Weights of a small transformer language model.
Architecture: RMSNorm before each block, rotary positions.
Training: a variant of Adam for these matrices, 10010 steps.
MLP neurons of a small language model. Each row is named by its layer, matrix (gate and up: input weights; down: output weights) and neuron, and shows model dimensions 160-351. Each number is 128 + 24 x the weight over its row's rms, rounded and kept within 0 to 255. Numbers have three digits each. A neuron's up and down rows have the sign that makes its largest values positive.
After each neuron's rows, "fires on" lists the tokens most often at its 100 highest values on Wikipedia text that the model never trained on. A number after a token or word is its count.

L3.gate756:114164143121093123139145171097129158085182104130118136123121088132137148117145071133147152141145148110119140133147121148113143139149164141137110078103112153132146112056193109114148127130082130112110040119146131157120112150132144154132128102080113096112134125111127083149088120138077146117149118119138108127077137149144134132186165090144146149151158155131153182127144118131077128128114168134128164095169107132140112118127129138129101127110138123153126092105108116133123128139074146143140127127127163121120138107154161158138176135139122108120151109105091122089121116164139128120
L3.up756:105075116106130105140165169104100141139164170135141127060111121113117148115124129130108141061159124096128127115126108146101163124125131178130141127095143128122121131142147144075126131181134137120053091136156123142097126116160133114149078151096104131135157137135132094183114122187094131149066147112127111119120152141141082111082108108170138131135149151152101134125136139150126147110133140149147123124084107125147160132136163153141111081146138119139129136117129071087087099120084155144099112142158142131136098165104185123120171093098114129094121169163141132087090160100163099140
L3.down756:180131167142131169116141115112144158121132119145121115154119129149121164080168081116133116135162175142124161113135157137114158134112127128145124125130163134128121064133119057132164114114112122122182132153119137122065119148108110093098174111139112123103102105120102118134123109094158161127155071137138158115152123140157143123148125120115126146115150113123167143110151160129089124150141181144123124139107131167140084091121139128142197172142103123143142148087144107143158165142111139145192145118152101132134152144135094112128096118120120118148114108134144090157161121151147116147
fires on: ", " 33, ": " 12, "where " 10, "while " 8, "and " 7, "that " 6

L3.gate444:110095080147087133133169136142090126097165118102112144134102152135149151160112127084139129108106093141129143149115151123098088157138159116096144140111128073161104112087141140077131106123124129114117109117122115131128167108137142103141131099137104128137101124113133139147140114112097128081140134149121120078109103106111162130098114134112151131148099091089124182110141113114150148106123109128188133156165107109120113152123124106151111122147085108102158155116151126099118120133096131119137132143133141139133130121112089119090155161108135096118142122093126140107138120078172088149
L3.up444:124091082116107165142184155167111143094153118151092120135107122164132163130135090118108123090086109139134128137118144140123116162141163107094103134073155093162105127108115140098150134103116137122102089124115157139121163108159112098144144122131086119119076116107161094145123083147108115091131139117102099083143133117122156148103124115153148127161140118082127162122131120118154143106112138134183137160162119127163132152137140135100134111113103153139141125138127136125107111133090115123152120151155105152178140103114126129119144116134135107139159094109135132088100123132169130152
L3.down444:121112114111107154122134142130134146086131129139089119118102128155124136142135114131110124117000103112112132141126142132117121150165132130080118127126148112128148128124107124137133132125117118155119100154112162127148131103130107124139133126132097088125128118114171105144119102129105122117148141123123095110120123130125127140125112135147129122131122129121119153117126111118135139125152128127139138118129122109132114134116132122129131135133113128134098126161138133142125130135100115128164151142139139130142111132127122155146147106135125123141173113121131134131110118127118128115
fires on: "\n" 55, "\n\n" 43

L3.gate104:085159082140117122132143114102144096110137123127101120052151183158089126138129082135101149097174141139143126159086126115081099121124082097170149127094107129145133115162141146107121114124103157129092141156161097144155154139136123099113153065133122093144122152105108115127131115177124153105105145092112159112153132144122132121139103144114131168123149101085085160095125102160160171113167098136140109173116123163156195118142154090152116141127124148136149138153131106112160133107115156151137128115166156128127109155134091143165132107125113138139108090125075122124147140138141087121
L3.up104:112131114118116099151153122150115107089145088114121122141122170168126142171162130137131086084172136118095159136109123146139193067138124114131154115066111118094161088124133143142119170128082120110132091131143146165138148155126148087097135098145161150117152148120123146135153114127116138106110164130113091107150147103108118091106098133102158131162176123120113157139128149183098116187134126127108165122155101129152108176131114155107099124133143132123087120126134111123105128146125136200170135150133139142140100138122137132131145115124089134196087080173122163087150170179126082150
L3.down104:117115147148123177145109134084135145109099150096124114124130121133171135134160103113091137099111141158113144099111135134129142145100171108156100100150085109112111106114139101146155156146104176121136092101100107160087128141142124073165142103127116102078123123116106139143115108141194100101119135147143122125123136105142088139138108150113125091122117154147137139158109057141094138114108106111111135155127102065124125137148139126100147142146131146125137151091144139097123156129118140116131143102122131151104157136182120123120155074139106167160140109134134142106108179119121115143
fires on: ", " 33, "to " 28, "0 " 7, "7 " 4, "that " 4

L3.gate314:112158110138113145121136135118157166073130132119107127102140114099117128114115094149174106090138119125127126100132159107120133170126151133109120117114144141142152101127177136143155099151143149132134069147113130126168127103104154115137140159157124142077144069107137099123093085116124078117119152149124101091135141103137158120098108158135101131151082116120145161136107139154125072130092130169170112097164101146080119142117140122184136183137108126144136133109110077131094100132102149120132088158089145115127135165132128126142150191113147094106142116120111157131090091104149122101
L3.up314:156170139168117146136163105099131119120079111113167115125135079137092095177073123166185067149103120131080100113135145097156147141139129158119098113133116141123135122160116122156095106152125138102120087166121140123162146096129131124078175147135089153111145132099138113086118139123133160102154138127143124155146130087097131117146095149143079103149080113121110168131157162133142101126112120161155115095145093138125170150069139106159091143136111111132137133130121109129152178132147127149130143134084114093107159138136120136151167165117079102112160090141116118095153095114157132108
L3.down314:114125120134135146110130142079128111117116104156097121136102110130107156120139115159149127132020149126141118101145159101108095099113121160139117136131110158089105127137156145141134128105111174146183119147150124154207122104097168109130144120141144135107117149121121129104107161101167100136157118063143076159185129123112116105105134109072114132090086137152149160198105128116096158148075115160118121164096080103133101134136136148127152108133139145130144085131116106119167176131099150148126099105103159118118156132122129132134108119118120176139159111127112121100093113153089116122
fires on: "\n" 88, "before " 4

L3.gate160:110135112117164149140158161110094134089197169153091117150113124127137121125164126114077124119113119125161089115130168143149140126132145128162102149113157094149079134137135141100158120150154156136139109126121148107127116133098122121127165169103090114116116156085144126147115164143093154128068134081090095124135200106195156121139135160192116131083104113130123116108106140115140122102104136123159117139145108148139132133110143125127118136114173138161166111116122161117111126134086129084140105100121138085181114155186124142110061115146122125169120143095117148096134139150137129140
L3.up160:167110120122074155153107135116183113135136128125151130144168137141144119123106157088067109123117159152088142120143143161142137120166135151129143143111138093131138135182126141159155117115146151137147109134118126132130111155089173109126150124134106117077134138095100114098140160151155141103100142128122138134180173113108130090153108153110090151147154120149111137118117091092093092095172158144134168095173115134163148138159161107133117151121140103143064094109134127136136167164083168127153118158132122144103137148129145167128167137151145111145145107105165118131147144168096156110
L3.down160:112125124088126104150143119149104081135072134119135160195124099111109171121126144144124123119048125134116131103138141143151090141144126123130152086130116128108150102095113145130160084106138119153167165085117109125133182097144167121123127125151143087121140124121135145122084140111085127141113099141090151148158075107071109117139150089100166164151157164131102107179124122100130126087115131147155145141161152128130125146144153107136157163092105125134116115150124126145098094148145103137106163135121072131148132140113146136116137144112169134139127122151123133155119102091146160157
fires on: "202" 24, "200" 18, "201" 12, "c" 9, "at" 7, "mp" 5

L3.gate781:103155139089092117100099152129129135148111096135125150140143106152118131121159156112173146122125096155147080118153119147118143114176131136102126169132085119130121120147118085145133136146127134120145131103115138171136140135100101152167179137122086116148122197101152121100126121073111109141142128154162136111128100085100130103142134170107071124182122113145134123139104131137073103111109162138147160090178040104119134127148144162123147152154077131071126144118084169134133133127142124124122124119137143121162136117109123148131125126141126110152126135122129110176101142104136129118
L3.up781:120136147119106153117087139169116117136120124113109102102138134129111164102088207133185147112154145120162137158122109126134137097143138141108163121121098148131153118096111093143165086153149148124116110143121119148096112148109136082088124108151078115127160137119132126143104122157159147097180136176188113105144129148151118117138122086137121155159146120156091155064130144125141140069130167139134125088152120115093136113145119101071107129116131139117142130124128130152101143113131112169151145099113130151146133099105127127137108134089170098155136137140107172113143100120130128132
L3.down781:096135150145098126091120136091143106141164100117131125154142105127116157136142126132120116166218164141115126108138108074130078112103104116187093125143136152115094144114157116117143163121128138134122100133113146117086147119112160139134121127160118133161153127147149120087116115111133120130103135132132130161179118118153125124067087135145123140096120092105108122110158108122107124175151108131119168150114151148132163160114107120166168105157138157102140132095154093117117155145154128108135130141143169132119127120101163119151180146150084141119174087118138090127120143156096120139
fires on: ", " 68, ",\" " 5, "and " 5

L3.gate15:123139129128135131153145162100111105138092175175154134134155158113145125154125123148118132130133149129133157091171153143107099131121129103135139122129119123166125126124150138097088131158127160087085153125100132114124125141085121126113160115148107156130105118129144139107093137131129100104131105139113090130123134166134156090160089123151083115132126139078117127142154169158182107172117046115127083140139129132116122147146134111091137110124121157150168128105146155113140144141134111089152108074177149138125156170146082108130078112116108170165125108161133136132149122115171147108
L3.up15:125099113159082154118129143129177146145153124104127186136172105104142123172175110130160085136120191119082107152158145119118122096120134148106040152120105096119135104157097105151120164134137161136119122141139135087080121160118126134105098133120103104112157157123077139159107152109145105138100141128085117108121155122141178145126125110118082124101128092128152126126134101120119102104156159135110113116107104152132075167100149092108140107116088139135100105088117122169108089138136150128144101148146123097142169121127167146160146103167166109119155160120083140107087148140114079143
L3.down15:129125134112126163108138127107145134112116170109144126146112128101133088127119171126131167077130116113122118135115107107125124132133159098110107144076125103092097118123147136127100125100125162145137087158146138120151123104154132148154096123129155131125149134134127148146120143158130147059132133145149085095135123142121115122086142090115101145096063139152116113145119126156166110107132137140133137161159101104100135132087119081113099169072074122145136129126114140126123129136171130123113132095091105141113129098103097124083135117119130145150143149124126144122169161142126140100
fires on: "/ " 44, "(" 6, ", " 4, "at " 4

L3.gate215:102191126149128087134110167048124158090139126149139156112148137120152113152120099159160110111077105164132109140134102100118159107197142159123108152126126133106138115123115140143137120177111161159126052137147129129108090112106142146093131108148087114142144175130144116135093134147153146108112124143096103154105131129097153095109139132134092135143103115132071149137120100122130106156130105156132137100145130101121099163129122102137134150128103152138117166105135177139074106139114139159123138133131101136174128151127156143118081141093164132139173140144107103131124161108153113119
L3.up215:097177142140134119126127160123133113106145124117184130139152127102130175160120121143179096146116083133122113115137126126121138125136158133137124141099142154076118084095155118164160114171162115107137106113125113159120104100069134166154129151107115151106168155102081094082132116124150170131151090174167127093102119115104140110122135112097127138154126076152133161158116080101117124123096107104134110117114134121111112144160101070173137134148092131087161147113123126151081154096148118119118107117113121127165113146105139148120145155097155088093147147123120137134133113144192138105
L3.down215:182128136157118115167078154103110132146134109128104135127119114143137112097112128147130097144172132110130155061108156132134171139181154124161151136103097111138141147154140098146081135142128164159106149107138157101104170141137047119129153138174126102129086128136176145124114124128133126098071138129128106167168114128132120105072095142153106130128125102121087117119120171142165135139157114109079164124137134125134149172143098146080097109128101130104137129128127148132152120136132104125137138139147092139182117138118149157097144103157121159105086131146137128151121128158078134168
fires on: ", " 87, "| " 7, "; " 6

L5.gate391:132124081138149111189110096127142091117093188135189106129127114104118117112147154132101116114115155127116127105131161138141144109140146120146090118138121111144125095137166126094075152126162120152128141071156143096116127190101115143101126150140131147161116072104160102142131104154149150157083106167158134102161139159133130109158105146101135121149135149080117121131093146199145096128183120129183118159133097136146142092125163111162120150148140160132125121116102139153150139133133137123111122100109128139127071159137135090122122117128131168143117101098097147123147125148147155112
L5.up391:152131138142085116113131129151155113113131097098114136118133121137121131143117178078110119131118143150163112123115070127150140101166120120117112128087127083093124192098101133123133170116211140102161115132101133132102107161114125127158129113164128130096176125067088132120184104141165134070121142135142124066086154135106109123144106116142130118102119073132124124171110121114114138170090121121117082121093170142146108124125145069110138077136148097097088133109109130147135143120128107097165100107106170111153148159116093162137132157114141148143138138117149087115156135132156100100
L5.down391:147110191125128124098133112105127127131133152161100136098127136157136126163123084164116094173095086097080171127153134140105109149130133158143155116092108146124165122162134135129164138152086092155121087077139130121094117131125136113187116125110156096136124131123149127123118149125151151195126154125115155160164118112139124161101107114115145134157150124152124161143129157123132151125163117154145138160160135109075152116147147113080124139105113117122148155087132141076108117151134122139144125130108122116088114115182149145103104114086120121128098072125156102145072123096116105151
fires on: "200" 38, "199" 9, "201" 5, "G" 4, "198" 4

L3.gate454:141100136140132145113153122144147144131130127123127093111146116105123156111108145099161115124149125151114140137145123120111109115123108138119131123131137088124148117112103133195117137160147117174107130153106128124110133123138112115143092113119105206107133086127093119091163110148151123169097137142133131073135172164135090132121149158133174105105075115138122119143138142106110101142118106134147134106171138133101132130122142120112100144163115138119095141121157143129131183103104132104149134118081123158111133153137130107129121126106146162163139078120117186150143129134118095136
L3.up454:128120087126119122125143130135141136116148139134118094134101121134102144122147139138144093172122151107075112086143082081106133085128118170122112137086145145150099074112143106132151109165101137136123144147117121139160120131101133139142157168135120131103113132129124108124130109071104138181100094152074113166083136122165129116125131126137137164150113152156076133143129104152153138137146119126098131125135091123160126144151157121166146147129110099112132131102116106107125121107101092104093133134072100100130127175107110134139125164161112187115094124064096156081151138130123102118
L3.down454:133148152114132120109087109121107136076113148096127109161123134084099120146175124123130102111135140113104138176165158104090114120149127179143122148107157151134125124121071090146104098150111146121101126119152093086136151132116101144107116173163113101086111119133106118172137099113148122094106160112112107141164155149105149131102142139101148129139068148079122128156096145081109077140101125149127110133144161133115128176159150137078121173139113128092102138138116121147102131156125162106106110133096111113193129111137109110137146125107112117138102149148118133142153187175162129102
fires on: "born " 17, ", " 13, "(" 11, "196" 10, "– " 6

L3.gate989:153154140121146144120135150081127144096157121162158168119108111149111114135110148116124112144125097145050179111103114163148116103114132120148134140129136133113127082134134100120150154124091114125130146145153119113148130148113121116149101127097085158108196171166122142111161144118089157089109118139133108106105160183095141129133145157115167138105180132157104129119098152108160144148142110107132112106117162153146121126145116092168110143106151140132085140055143170155093126086104099161115154140131077136129165110093163132116158174125112163131139132133137115134154126153160124101
L3.up989:126102126134133164141161168116117162106145117121136097101126121110137135120124160153140118113119100143175119104125105167184127147095149103131167141100095126143117127090142125156028089111148132124133072157118159133098127111112109113128129101121136148108090128140136121135172141112130159106140127132112153070076120161087179064141168117149104142186142099161111183107169111106147141115079122149165127159150114097134158124101078130099142131141107152128135118129109120134146142118124152149138118097135142112132106130153131137099139137098166134085151121133129182137141108125116130144
L3.down989:119145111129098143120121139122127154117132160113162176178108139128144098090084170132156112138172091167070160137088140144154131144153104153143116133129158126120149104106080140163133129131073100151126116136141131128159182104159112160110154164148146119134120132129135147097109132125132157121105118086161134135173120149127126123135151122103158108131131126144144091127105124116140160176137110100137130130140123095114139095161145146154141114132171119160142112121109151126108093107134093153149145143125069093170139144159097113129132139117097178146087157156135112134153128129164108116
fires on: "| " 58, "; " 22, " " 6, "(" 4

L3.gate265:168164118138095149123161116098112133136176120159148133103139151126137169116126118141152096127139129101110149095112142136101121094105148164138104169118112096086086072134117141113138134180113137107142087068122128076121089127129150158125145140109096153095164142139122139156148114106147130118124089142107122108110157134109082108095068108139104141142108102138101131158132107101146098127141112135141100153129163114114151142148103103144153152162122171093162118102127122101083115118099123138132090191121144085162144137082168104134109169121137102145131088127128095132102187131207140165
L3.up265:156122136118121135112118162095132127132126117139144172121102114090147073078122116120127127119122135137162137124100120153128097124153121135081154162144142114153097112137124143109093134112075107129151078072152119072115102090120131131106095139106080105145128098115126173113108093137173142114124070095116143110110137144139161102091130091130137161155132103164124123128114106118098137111112088176111104125085158108139110116132119091107164119119125150158138135125114151117095081103140130115127087125131083136147136121129171140098128158127124103173173135119109133126110138126135114113
L3.down265:178130116116081110106124157129132103151116111133118172141089120143148103122119125154110124146105098108130134153160095116129138151146124134062150132109091136141093154110130095131090144116127161141124123146116144166111148110120128145113119128156063123129130120072138117118095130101118127108104117149124163137164126109103134158125144171135100115111161112124161128133172165111139137101141172125069134119128163131153171119126123125108070122098079137147113152151145127139171107088143135152121156115153103121172137108117146212108119102149141144124156139144126107116124148126094121107
fires on: ", " 62, "| " 19, "." 10

L3.gate386:083136115112138179142184139110141140130180096154122143068138170142143133110108144118119124135106119123142198120158127120145121157105133157148130136157094085111130119148137087084130083138149142132168137129126134134147131162137126119119139135131128127124111178170139122138151138120168149135100120108092091105102118111122142140118116123117117107147115128150116080140164148122157132121128091111098114104180153120111099149096120130140131123153122155149118167137096112093121133133115120082130119111166096154137128134125124134156135145121125187097119137137123120138110078112145130110
L3.up386:148139128078135118126167147136110104144109144183126077098087124139135108114116126172105146097134118137160116152099141134094107125165122120105130125157143157135138136127118117101107122132106183102145130152093149094131137143158128119147197223133130132126133169116172108138111133154114109119112105138105134103158154135096117129107105134181154161173090128145140127096125144109115144146125096119137126150138120144094151147173143175133197118129126101130108144117113070120122115133133134116091149145166199129148115153117108108175138126155099123134091111120176117132154163119152135122
L3.down386:106114133148095126103125135064118135102159115136085076125116151097117136097112133177114121101173126156117170124109121153089141118128133163153109151133094152133141119128124118102123094125098154136107131153105177153096100113128124119112108164119117115103082107169112122115140187155151180166128137126149136112164147156125090143152172140154121135140153135172109160154115117125069153084128129161153142140102107115152139136131163140085153129140157116059120124123110169158123104143113163124105146138120099153118119133153153114117137092106139130141097139134106145094104165128139166137
fires on: "\"" 25, "-" 12, "fr" 12, "Website" 8, "ly " 5, "u" 5

L3.gate938:130146118134105128124139141103124106140136116119135111098165141075140102135130124099073164100154100173117142119120128161164134128100109148146189116132141156166119141119153126134149119144167148129076108130152091138127132167129158124036133086146078167127116149149080129139115162143132146106132135145154123114130182126154155125166084110105110145088155163133144129114133118161135142143138169166153114100085062160166133127124123087118147120112143144116144112124149130071133189131147115156134145163179168143129146131119088105101150111120109118148127136120119127110134150113160084157
L3.up938:099105129136095137117144155147144114117143100110133095135098162160139154125127113123124134095122135129123091137118144103115125094177134193130116176099086137106165123124144110155114095105120106124113134136128104125149093136114107067121092097116148118143136131113128107111158098122093123127130093096154104137149132118129127102130116133125150145153141108153074146146142121172080145125155145123137173113122091133146130129157127089159164136168118133083087140137173098086062135120123098126110113127135148151147131108121149144186109163121097136088166151115133118132097143139159095141
L3.down938:183102125112141134155100159066143179095124165111137108117138116138128155146124130101094147116191154150121078101138128122116149145075139143174125114146063162131121106130101148133104156182108158103178122159145106124108171136146110089134106136115133088140106136209100097171115121127128123148118146126142155115134147082104162127093121106106112143138135128132125147111118137094140129146100125118124157157147141142155116132156130098120133170103181091157139167095153125129179127110088111122171112137137136118079142105122129134142145120174163134144154142147133108129122156173174103100
fires on: ", " 52, "which " 14, "to " 5, "that " 5, "when " 4, "result " 4

L5.gate560:131119149113157127137141125118132149121145140124112120145138148175116136179112139194125055142113104151173130131135140108146150126145163179169120126096130144111114094132158151131150122139139121123106108114148121122107093148090172131111119144133098143132113131146158102097133152111088110079139134152085128128126117115138156096117140119112131093106106164157098115097125134090138121112127163101076080108102146184121150177136123138133156130144134153080119174116125125121129144128146154131128117084125163113146158116144160108168126131100120135102160157118145161139163110115145122171
L5.up560:101106140101070157093179113164079151173107117128116078143087133120128119147125137102118126162124139092124096142127108118166171110097112104115119102142150131157111131115101120101141161118149135132126106104080146148106136079133101108142080139141109151095150177187104125121143098155119167092134117121118104116137109121126114132130108124135147160117149115147108145108123152181056074125100153128151131109144105131122135118110130144125130122113114151149089124116146183141151102140117128180151148101127145159112146156133118131142171152103165140108131097163122144136136106155091123126
L5.down560:127112145123145160124101120121076154152117103116129120105132188150129141137125145110108161095209146097161104097085115125115094121137111132121118148096122114146155149132153161160088162112145159136101150158149101123131124130112135127092127104120144159116117110138129103154143126150111108135106133118098135099102143145122121082104104125081102099121116158125132145123174128101155101129137171143139097090128126109150127165110127063118162146130152152137134140148130115120161138162143151145168108168119131113156098103149130128101137120098082092074145144109111146102109142078102095159
fires on: " " 36, "China " 14, "ov " 4, "| " 4

L3.gate1001:157105108133117150139131136101124131125149151109131140113095188129074188130146130121071148112158125176130145117128134139115140151136153115141165113087142113122185121112109141129086126114148142147127076135133081171178125156117118087130144104109093143160131093130107090168100150121109141149095111132132127150129120092132146102130092125137133140154141160126119135178110112101086132135151130132167137108087117088154150096145137105117130123145166111169159084128148109101160135168101125132151146142196180121103087139123102143161159127132087148144114144102134123111077129141148083156
L3.up1001:128130145148093080141086137087147124124166111130112141134125143104122123138133114134151145078129125085098110132141104145097130122125112169121140113134123088099149128114187146119129135105168134127114155125152135080109144144147166164090124077130143129098156141120089163150134132151171091120103176127090168094144144167160097102116133125138173170122125122145182145159116083115107143086078160162152107142119171115133113149124103137102151100138115146126148124134142095134101113141150135142120112143128137174161128145116162129118139096089149096107127122162109152128129102136142080120
L3.down1001:134130123153162157127100160080119098109139170138130084146132135092103199154100112096096120125204138144116148112131123126117111136115145112131129100128103156099156117117096126132154138185108155140121097133106083131130112140105098126121115115148118103101077136170131099156136149104149121135128150146185129160138130079123088138127133124093132118139113126133100134125105153096103135151119147120129148131111116142147113190130147141142166156141115121145142137170118103127184145163098144115173128096135117076085141106143103115148118100152105116100128088161133096139099168124108132121
fires on: ", " 95, "that " 5

L5.gate382:147169119096128134157109115114108116138104164118146122119142145159117153176124148197126110096117133113113124104134184137140136133106155116151165135130133155129106138186119111138118128132127129121118108130093099128139152131123161134079114123106126171166113142109092144100109133123096141118145115190136110155145128141157099119139129134118110132167088113099147097111104156106102139138135141111111119158114111178098139173168107111149164142139163124108107142123149132146135126071143120156112109105130081124102154145117073107110102081137072147102126111129145132163185110097104141129
L5.up382:140126147138150106115141172131125165143142169127139132120160137134160136128107097113148134139076129107128147104107151110127129109149163138109097105157153129140132120079126083132119118143155136142126125155138091113045132125149119109152083127107139116101164164148142141164122123135117129101100150124149115111188138124123122150159124139145121130133111130101111146109121126160158126119147159169138072130109112142141110164146137104134146148136108144134157146125147133123142146099095137161141118118122124117089165134148065179072149114139174131125147137104125114106129126123087119190
L5.down382:085179142113099120148065089121083100137111147106141109089082126122109078182123126180106134098190149084103139095120125191147129100128120138084149149079165111147129112122121130138109149123099134109104129106061120162173120100098126117129133140159161121126133145119144118075110144135146120143131135147125147122125111172125110132117123113098108119147121109125125033140116141148139111107132115130115086160138141117091126071143149103132117108107112114120110114129163164138142148143119105110113152109109145150131135117159099167105125124113135161099128132152128116163141131098134142155
fires on: "| " 90, "/ " 5

L3.gate338:091159137151188100122133117110141149140112094120139160142120172138126088126089160097176115112126127174149138114113124087114126151117164163143143141117116131112115104074165107119127138116138179161083123085166105123167159085127148138142135149155135135158076158146138112154117140105159157088120158119132110118087163111114111125097106146116144155126119101105085087118128097108144135130144125101112106106176167126105096133118138145063116123110151119108164154102096132089155120104130127098081135124147150118169112110107155129140127142116150128094111148149111088147089157126128126142
L3.up338:147119132115142106081127104146178141125087111143102144152088157152135109113117143127124149134124137195144092123131136088126090153153139112098122159169194146119101140126153151169100119118132158182091121050135118145154139096104105113146109151134151129156112110113153098145125174105139117091104170082104139090155138118130099128122147124134136105160114151113137048153075088126114129170123139101103162139112125120120100120118164152121094143156141101115139111128134148122156099089129123110113137104127124170119141100097126130162099097146159126119141177131108121133079160134099126135
L3.down338:186124157118108100144156158161106108121141121136129133096115104104128138098132108113119105118042183116107132153123156160146085143146111129099124113172140140144157130145085117169146100181145122137104090147105165131177135154107127101145139120105123133147171104101095131124133163124080080123101117102106126114146113115152104099169146133180133088111114149168169113137094132167159127155139142154125143124112068116119140132147137147137119117116085127141103107152123154129124090127094144151169135129122123121114103113131081133131134118141121138152156114106111148077134145124089155114
fires on: "\n\n" 47, "\n" 6, "comp" 6, "ed " 4, "lim" 4

L3.gate220:076115097127113119107143110111070103116149129128127126144100081102163127131190147114141117133110147121143116141148114113099149153130099150107143136144142101130111127137159128098120136112077153122098129103083135194129166139129108113129118112183144133142129106136171123118113141128144139120140169157153081136166098089127155143125114165166105164151109095147144110072130132131138082110108150155156104092157111098122110162109108110121122116121087092117149138132129102122108094107104125132133141124121100098151122146154125087105151137116116145131130110151087124110106103131114126137
L3.up220:134145119124136130144118093084127134127095079119143138162090087111166141145137126135096128116075160123170098126122119089188116170126125128089090133126121147147113120154117161125150176074104145131135126142144141130101150083154081130138108149159159119146115128110158109114150145174118090130115158107108116141141107136189111130120165143150151109126127134136130077124088122117136111130165152170117176104127066094122108129124119138159135091132142127130124105149138095138129111154118111145125123120177125086137084132156123106149176074150101118156159115135085128093123147146087146135
L3.down220:189119115097139133146141148157158150156153115115146170108140145108134127083129133094122101106073116137113152123137102154151091121136148114147133116139074134129131145103119110155140098138161109109098153139153118090127153177120091127111154172096123090126128132144156130143115097098161142109127146097131168159101140158137096097133152115103148130118139151125110142153132123132145205108172113125138172151100121167111122134147134101124168144133155133134112140092106142107139118139105149132088159096146173132120121135095136162125097120087154106087103110077153107116156122135150120121
fires on: "| " 24, "\n" 22, "\n\n" 10, "(" 6, ": " 5

L3.gate264:093091108147083179144156128149121143085180126122086122084144142141140133131143122128135147075108114134141120147150146135092079175166133114111152127100129098190133137117120109115126106097123140130119123140129119150132133135134110115146142144138066106109102101088128133140162107113082135137128137155110100103152105095132168116113116138146158118178114107080147165090140123093157099078087117161173138139160117109152113154148146135155109118154151137103122147126156150106119114110103140117147136151130106132151096116103123154122128115131112107127137139077112167130114109086173067126
L3.up264:056106104153104165123174130126099142127147131135097137116108132152089187156127134130122128089120099148128132107124147079098077123133134126085113123099165105182151102111121116125138114114074168128102119166122119138136176133140127096155131127139118120157091122101172093146119124118103115110122149152114107107129118112105145145117110135146132130166135111088127185110121118145120130072145129135151129165156086129123112140138153093116131111161131128135127132128120142137100115148104146159145118170114139147154102127121106114104129127121141124105145111099108152105124091118161073161
L3.down264:130122131131118145108136134121119156101141145141101137094116130146132133132124116128102123125000134123123109126147137131129122138151128131094120128122149113140138120123099131135143136110130118144110116129108152122155121108114104115148140141132107079116122125089154106131117101118103113101138128117133129119113126123138130134136113134141145116153120129109113156125113108132137130127140114139150154120126119123144107132132130126130120130137149148134118114148149137141123130133096127147161130129136120130137125128112133153134149121148119131120193125112129157142120125119149121123
fires on: "\n" 80, "\n\n" 19

L3.gate161:134155088142142126144162166096123122171130128110116113087153110160135099113151110140150091123123112135128127148106110130119097117136100105134151097100087121108149111127114110127121133135147113117122134115108184163087116132119164127110105123112152086136131140147100134124117122135087136097119153147131111142147102127123159105122123111160140138128128101126112177120116115106098191129155091126104134130138199117073146158121135099140086134126151139134173143144146169138171134106165119123133116125154124083182169095105160144081186137118140115135122152085163104152143106105103160175
L3.up161:138139143113111143149102166121109158115119109102160156142156119083110119142117138099125122151101075131150174130111166136148140143144120141155141133173171143163172126089085124122114147187137118092131147188125149065127105125112127144124085131134134139114152125136119173073125173129108131117117102120175108110138087113105113141149127125118133125131085108142123154093140138117124152157152101104146078135115154158114161154116118111111100126124159158113136200096111164130113098136128095149118114143102138058112159080148123116076128134163143074089116151114116132096172109100124157139
L3.down161:140158105176153097134131142111139153143145110105115134149131094139127105080124137120132129136096165105084132129165124086131110099120106115115145160087144108130112128135113132136105116129100095141111149121124140171138144120114126148133147128124140210154103126115132120190104103098120123102111154146127094138155121142100161120069130119118126125126110122110105131114122139110107135101148101102140165108126160160119156144167150165119143131087112115125164120149151097093141120104149127111138126106149066157165128139060141140133142137096150153159106160116183132169166143110090138147
fires on: "and " 74, "or " 17, "| " 5, "& " 4

L3.gate664:136094140147146119158182097125099136135118146102145121118152099153113134127150124142144154142124132140102141110174160103122115109136148133124132123099163132132114111089150154140128120145129126130103093140133107155129133153119146111122142084138129178135071137120137128086111115151114137120094145103137078119073114142141138179143134131121121109103145116141112095123147144099143164106155148095106072134127105150155098152166163098151182099085132161125130144104053188131125123112161141188147096105175121120148139162123113128124074092123128097126129144131139111159133109146128151134
L3.up664:125157126163105122128161117152138136157144162082111159138143116135107148174139038113116121092161126149096116126137120114113168169116153101140132167103115154146159090133122150159141099104171140120125132126160123130145121098138143096126169144117151172150147141144133129113134129141095104132166124149113123167114107166141142173121129148143113086112183169138138120065139131115132131158097158070116147158171142159119146091096134098148117161098127127131139156103131110147140148122106100086107174097131118104069160137137115104134124137125142129122150130120092146115121103108122183111
L3.down664:097163082120139105158138099127093109077151146123087121105130129148138103078100116150129142099085108081181123206127152133158132153126111124109117121133122164128133169107123127102143125176148136114124114104137153116101148110118126119146130124130118079101179134148101126152150094113140108140096114149108153127107087143126135118104113094111112137166128137079117145164148112148128119106161119116170117182136143114123152086140130140101115150140097111136141118126173110095113144117123132124093146144143180142146191101143152092080143195107127094094126119099154125112139153121165125186
fires on: ". " 18, "\n\n" 11, "+" 11, "," 7, "or" 4